Part of a small language model's weights.
Architecture: RMSNorm before each block, rotary positions, untied embeddings.
Training: a variant of Adam for these matrices, 160M tokens.
MLP neurons of a small language model. Each row is named by its layer, matrix (gate and up: input weights; down: output weights) and neuron, and shows model dimensions 32-159. Each number is 500 + 40 x the weight over its row's rms, rounded and kept within 0 to 999. Numbers have three digits each. A neuron's up and down rows have the sign that makes its largest values positive.
Before each neuron's rows, "fires on" lists the tokens most often at its 100 highest values on Wikipedia text that the model never trained on.

fires on: " sp", "p", " Sp", "ec"
L5.gate419:475566476519517568487549538526426551548491465393525488461456486502536508509508427442452445504519531495485478520498502538545505522467503512558442552529483529471494489472538498489550516506464495583594452470565500553529564440456486507574524494449470480469481496520555465496459546491501451512454488430505500486508489502440475458475507404567580506515483532512488496463535500526501580474527
L5.up419:542515478531503485457499526501511503493485462425549490439440560470495482507469542402498507477527501462451506547481559509545477484521522566597482538416507542477514476486507536522534525487479505529471517471491527409524456466536477505556404456475483461538456490522442544476475561546451414514559502432531497489485562458482476483553516454517527522489510515468496496535475500472535561449514
L5.down419:438470515509481498537499512557503516496485507450535468461523489501538535487525488450463489372549526518425505536535507458554476508451476596510436519493449571521497513462443501495419578510509531472539483493535542530470476463472593425471467477474477538512453520555491499419502522514543444535571532480541482537495547486618484493489497464549529520481503441494584526524504455486484460451471

fires on: " a", "is", "he", "a", ".", "b"
L5.gate15:536579572545533498530470504490474568532498488533581520452506494492443502465526563454530482516527492462478483491498475498550519541545480553509496463449511488525472536444559475513500565559517567553485504384461492449472407451508541508548440454471515481567569514496447435514466539526485496479515459437555541499493556522507413471488606559538576591490481497499488443518504429446439474519537
L5.up15:536509508555488483483505546542463491513467420452507499454408523486531570573504484447560468473573525517459557561583490517577577456470542508525476479536505536477517491479554519519446461461590453591452415521514456454480449522481471481486510445462445487486541510476434417473553462447430458451430537461501502492519502503474523483494513500528527540505431499459544547536547451525520538512488
L5.down15:471496563472447510515468536507496552515534512530570532529519596536435476444484521464536509465528575447485500550481543508539478581526537487518556500496450370516481481500496501510490610498557500478493431450502424425468500477469509502435477478386477535468527546535517489448558506489486525551504464476494468487503461486574460504462490515528530586558527515527446499520455415517488525434503

fires on: "il", ":", "im", "n", "re", "ig"
L5.gate201:572519482510537461500514543386516536528464482547435396520501469526477516535464546555468466473484519480495550478530534464483550468513515521538473546473510542519465411451533503500446497490550529466532520522557530484523486508640514510410444484519513493534511460482471500484547567432489541511497474501516512489460485468494521427413570488468498470485444520507508489504521554563533504487486
L5.up201:517478451491460542509429574494439471538472540588487498545598442406539495536552500526512540536500453488542390409552488493536555465524503511487477532558451461543529438519483540490509552454560545488569507530565551545516529431542487523423518449447578558472532529432499476495505578538508556498533487454461491451499508462488476516461439500527500514500485516520494399471511500474502510494505
L5.down201:509487559573515556458537514444502491505478527501485464478478505498352484473476528443436487471531539513451429484421495479510543461555524489453464530462580476515452598508478479455493498569493550513531556541581514492465532454434521494538514477476524596456524516526499445504537485497468476517544452439462422507530501487602472487471488505521461529511495424462557426504443521517583541545492

fires on: "ov", "v", "ow", "we", "ra", "ev"
L5.gate440:548512370534468507446514538402490484512541562495529508435510460595514544506523496493490494437468515485497453504484494505509511485524473446473521477527512521499384558517530572431462484492469492552575505526493450521519539549503417466558534486476557455514489506535531531460515498479535496514458450462447545455451591456495504576463481496539417435478476481429480514453484460459509401499409
L5.up440:457553487496461464464548522488531496531424574530476484544567526513524512531432457465482475506455444504510453464527489501477510554449498540531553480500466474470405486513542536461507502402545439529544459436514544499511425495505542479503457489480545527515525532558442609469494523498517479445565548603476420528478414435497456543464486523494505495516514517479471498487522500529525521445527
L5.down440:539554539474507556459534508434541524456583507502495440418496510520546511446475572526431456532485420521504526562457514508497479423490546509475593476568481491495497549488463460401540534464511469524546501444464527534496518484481556524575514466492460508462498511531520477428444514474547530582559454530475416506585544530582418555503421468502486495425514513541486451539461512556492480518559

fires on: "b", " un", "du", "ch", " ab", "20"
L5.gate240:487499468469501493462470493503485528561503491606477449446469464551469491553444504497566499483491443489502463481495481466438507507540487504473452485488531500550434486497501422540566545509503514538478428495506464467476415545460576520533542522416462428454514498516512446457510511507536454547479536557566466592515498421503475439475509540552495420516528496468544496473480492489507556448541
L5.up240:442568505461453523521534497446494504490513529522518518453587530523527460556448489597531441478515421468477528529495463531489499554525490557498535464478447417426495496548443561529498466494535517519518463483441552567530480474475504487508544501482499528481511567510479530505444527452513413452542480458499510596533562500527488465396488468551518399522448478540529509573456455464443496481496
L5.down240:575427572479498565630570497550487475484445533546481518471563457540454473494495513494544476496490506396434520543539479493522494513474481536520484464498553546537454533439506431511471491551496582495585426552475505485441537509531579446443564512434479567500543545480505504505478483465528561492475533526525474454550485467524488493502488475501527432494466478553470534590474463437498456482488

fires on: "a", "ric", "pe", "re", "ge"
L5.gate367:432539493521502469553519628520437499491557550563483499504484468484481536516475526552558500504505480565554532421585494521485506612480503535443496490492572452582473512532527456538511458536511460446459508489507560474503448456501490511454448435453566552503496473444459543494563463519505492510581513439481466527489485493492477454579472460516492512501436541486511535583552540465471469481549
L5.up367:572461535503453488503498485488504434484525508542478510544460529471523501579544552495519503587570430598491498507449448481529534529523577501402527434486504479470428469461530465502485538574544531474530474525443546497536466541501550472492453491465476529498505515503493470495558510488523521511489495463503441550433531521458510477548513485509558478501516517464443515560491494512501473508504
L5.down367:487506547518510502496520394544516451495507504609500508481462443523462512512515450560505516428444516507504522525512382483531495580464542509517493536511451494497559432488498468486502522457419508487486475537522523533453475466477525592432538555499485502515525528577467512523480516544493567471514426503494439511493476504518486500506578458546517523454533555528491536515504437514505456523562

fires on: "ur", " |", "ro", " L", "ew"
L5.gate290:486436529509495539537502497504546566547484491474514636553526487553546487532569412495527511509526501442511484461526508498514538552616478483437438534507518472495422448505490486542494465478456427516521472431523442517493426490547524569530542520512484449485499475491500492545559516491472577564524542552463467501520499500477446459533546452446430487479502421505505552472489488510568525503462
L5.up290:462461493442540495467545487483509515542529491480527516473516542546486498518542477451557482485575451516418500454508522523496534528499489467494498524413473485467495480499485481514432500521523423510547536451492469500496495525542488479528474449489486540465476477483539565449471518476455538523524464450518441562559515503479471556446429516468485525536488565466434499573496524426608471427548
L5.down290:486513468528458506485483482538405428463472534506510597507499523509513483493525521534448515533504462617499526465531601545543475411462513514500468443514433514403469496464498469467489488481468534476545535471479609478552469477461503500516436535521496486523558525513448477469501496491493486457438541514506469474501466520544478503438465472527442470524525534442592533450518498480514443542445

fires on: " w", "re", "ic", " E", "ver"
L5.gate409:483515548475525449539490484559443447512583483459567508534539543531499472566468451508545481441473503500478528458550486490438526478562517517486525530415517462448458488439477522461528504523512519459522489509508479444514498548491470499438547492466529569524533497504514494470560475477476405564476461469506385494438568473528499382478479520477552483482458462534514477400518482542464496505515
L5.up409:487502446540535506491506501534442532512532456523500530497512472536516500530497528501479464442548502531443476513451485412470469519530447517494473524473513527479491477479544522508534441504493523494439500454503432516478495503506476532507453411460493468546543486536508530509517531481513612549401465526567402553502524498478536545482541526431440512411468540413497506524540494437563511570466
L5.down409:572581582489488478518457532467456528476444521484470458427536496546553519447481502483475512449409508468464567480542405521538487575401478488450573485450479480399479575519475559492517478475518524471536475463509505514469468504562523525515557582505570542501532456448513457434557498485575509545473477508524520508502520493612530459501462529454509484477476486485484462490419514516495515497514

fires on: " g", "g", "a", "ri", "ru", " G"
L5.gate255:467525405548490482520549558483479532552501517571469530522482510519483527478551553546554449449499521503461447522487508485458408552483489476426434536502541472462516440461505518506518450505494548519444456482416454525486526497536513416526527503567454487446457538514435585476494576500446436479484440532538493421480487537512519465560424460578466489505464535495441516500502458549517416467555
L5.up255:557469487421397486535482599474483454457485512481501423537438441540522491482498529494590528478509535520435485434424526544453482532361467491532478455527500543493514498464497554577437530510455535532414491509485409507486497416502467468457519499462452540477565538469450541473517495484483475502439514476502572454512517509462484481466512507535494517506475461553469529527559551467552449462524
L5.down255:514459493500486512463468470485538451448492500465522484470524501498471484471514546487473458545505506475540469558546476547508507560451507530507476454487478520496498532519522457481498527438501474457489505487485586495449466479453530548478527476544510473547449483513456607477459452523440494538502515461524458504466501533541538510538472466460545544462499476478471491551519496543515506553549

fires on: "v", "a", " |", "ch", "d"
L5.gate356:522602496510482544530549516390553480546536448471562572526566455445451515515571464501426524476500431467444548594468521515466539488525448514553517447533457525560478555444398542477466470452528476572535505562483455486504511537506482482414503523495518462549498479535495552462517499494544497467537511487533433485448491478494477529557548445495446508500473534467499484543530495531545381581471
L5.up356:451495421503499502533476472490509498537486434419494525439520490546458488476508502520461547506478518470474424576552400495481481503461483500520525422515471496479504575519457534511495432503576430538435476547490438502515492519523454572562537453413508556481423429524530510558458468507502515465486531464417553577559538471491504467580500466484499484472451382470457498507491486500493488459505
L5.down356:477508458484500514509607498493499536498512502503547472479591583554515527498424480484594453526519529410514512495443545472459405588507481506443578543471450521507537531510540552425534563529436477472501481515485468467517475480463534523592505444440497523519491511492439478496518545470532468577522498550476525481492469571558412557480487495536526501546527571514539499559501488452489478414508

fires on: " which", "re", "ut", "erv", "er"
L5.gate445:543488511511489546453483435499487507548499524551589547537538589561418536468490467527560489462484511526475582469469549516483499560464514419486509487483549533475459485545518472485502495519560447545519447493556407582495457491446538455494488508510531483479595599517550460487569472489499437551529452568476535490487434443471548499452471510472513501497485506532539453529535510464495548443586
L5.up445:406564471555486492436475530461450469523464462478510488561435489420525426525515554457416485508541448479527498467436538444451446488548530463509489525494449450487566515485529584552485466540488521483456532453472505570527456555507590453520486506468440580470480468480588465532471516546486503457574453468559454478545509458507439517498523422524537480548428531546503529418527504532486486556498
L5.down445:483542474567498454490485485475523535507485470568466534502420527496569522528465514429526484499449495501505508586521424524508539487450493427464545485522506530493475506537540524507570496477508538490570453497536519507470477488472482537506552507471493412511418525585495454468470531506492490448429569449607590474474516570488473484479574550505462478469450554505497490571521525456536473519412

fires on: "ot", "ard", "ear", "ut", "art", "z"
L5.gate40:473508502567532517471500473509479518518399431472574519400463417507508471497525473465508481508498520478476506462487549418500550523546568506528544527491555537489566485447468519457481540447497506482408474478536491486525414495510466379441518479505439458469530477519468548423506542475511429518522498428493495496518507441456468464524542511491483505568492508458439551492474542486588535549493
L5.up40:532470503535511495485568426500494470559536502471496516486495500489477538420516552510402462500527492468499444563451576512546512471439529556522533484446396481508446479520452466407482505497514456499474493449480406497473475559421482504616495572471502491476518523480521520497474581476517509519563486508454504505519586485511522543462514537533465539511531453494534556461489451466543529484518
L5.down40:524465559496502532509462512461583531404489536457507503473393459530543499473495497506463509452564517507545501483527451473431529501540568436487485523479566498503539441472438499443477539501539548502481546593493555584545396507466567451507432520489530482462462506506434471433451614469519508543508441547497479510549528494501531523547565469415505500475479557456470516440473467500492543544482

fires on: "ag", "ig", "ic", " /", "ap"
L5.gate30:540585504495509518560541602500595485510462474534541431550450499516512421453471512480504485489510502499495445506542506442488514490487532477447464477558597501504526472496474537406491466568548512420529421481497402492423475509555492441479533396536489450464518485537440497478539527514492548506451595472505458492465477510487467443495463495543563488497461523522481508518468490480510507560490
L5.up30:473448549488475492532561532501541446453420464525533490510420450478439470484539536492517515466529487443525502491520460509522518522602497424554420544548478553496506458470553486438539480490468513468497496520529525530551474467526437456414467490540468467507541437462405484450449534493476356510507521492549478510491431458475481480476516484522553514483551477448507559443497483491553529531439
L5.down30:508525448470544400487495507513488433493473558545533507525525488490531493575559494532486521544483532443459564488428533510616527486526443540516484514485514539455514473470542483563553518518459539486482523553532465562481453426462517515534460484546582507541493637452419490513526513530511549515565524454416451541460512417553491472541512471409501543464496477505517432469536518517520425520501

fires on: "S", "F", "R", "N", "H", "P"
L5.gate352:504462489473517453558564453537432549495509519535609485550522479560539522464450501465514505506429507397462549532510517516495558466485552487508474552449510422479415460482448443459507533516487468522452523540518504530528488496525468462471600499555497425513550528496554510441510442514475415533477545478539528546497520447442459509488440504541461452480461487460570512432516508506562501462444
L5.up352:490505537480501441521490518503457538480477445521525494481475537541497553521500473491513517433421558494491513521520594510486476537500459514609478484495523526544501491499490534517563444545487490441493484547541504555583472502530564520455524505461546466497501468443481478524481445532589497570429465479458521493517520422518420425486392527571521501569482407417531527461498511549486470465513
L5.down352:467421475502448520434507528572464506497461422492549477550470489459518503563504503557527511454493406489548507511594497517422461484441488521547577458543494523557535521494510451536488515535482475524479482520539475527574527525469509523487524504473501498467498529454499438551507487555497487442544375477510493479541526503524459524555465469565444500503575502552459475444535513582475482539525

fires on: ".", "ar", " Mar", "7", "1", "az"
L5.gate465:513496549511524471485544491442524545427524468469491537483556475546565535519490492467561491447529495473441558397584616582508449450476530546377495491516456515444531428484505548526532532543467500505570450517522514441487508461482481565521476461455506605550538535559467459501444511502486505494487413464502500522541506480488520562500511472525429440506505608485509461478461475520488485499516
L5.up465:519523536491569480473610504495529545469466474508468476475538507534530501458466534444501552506519507497451534516586551490506508497444459589562522460429511556510489478454503573459516451528561520496435497482498580521487477474516463487554523490425491512448529489555481456420506610438448517490483461504455504523496548519477456575445510519463455502464537522427474495577471534529546592518472
L5.down465:496504536463486486467473447468510490488519563469485488541440499541518459470445480430491488458522542489542532409519517554514504512518505467435431481453492524464563511563477501534474546496451527523553445538474480508527545476510508633481519485461530531510542448468534502537509491438485503515469478569533500523500533571681490522486504440492530567460563577507508396431418530516498513472555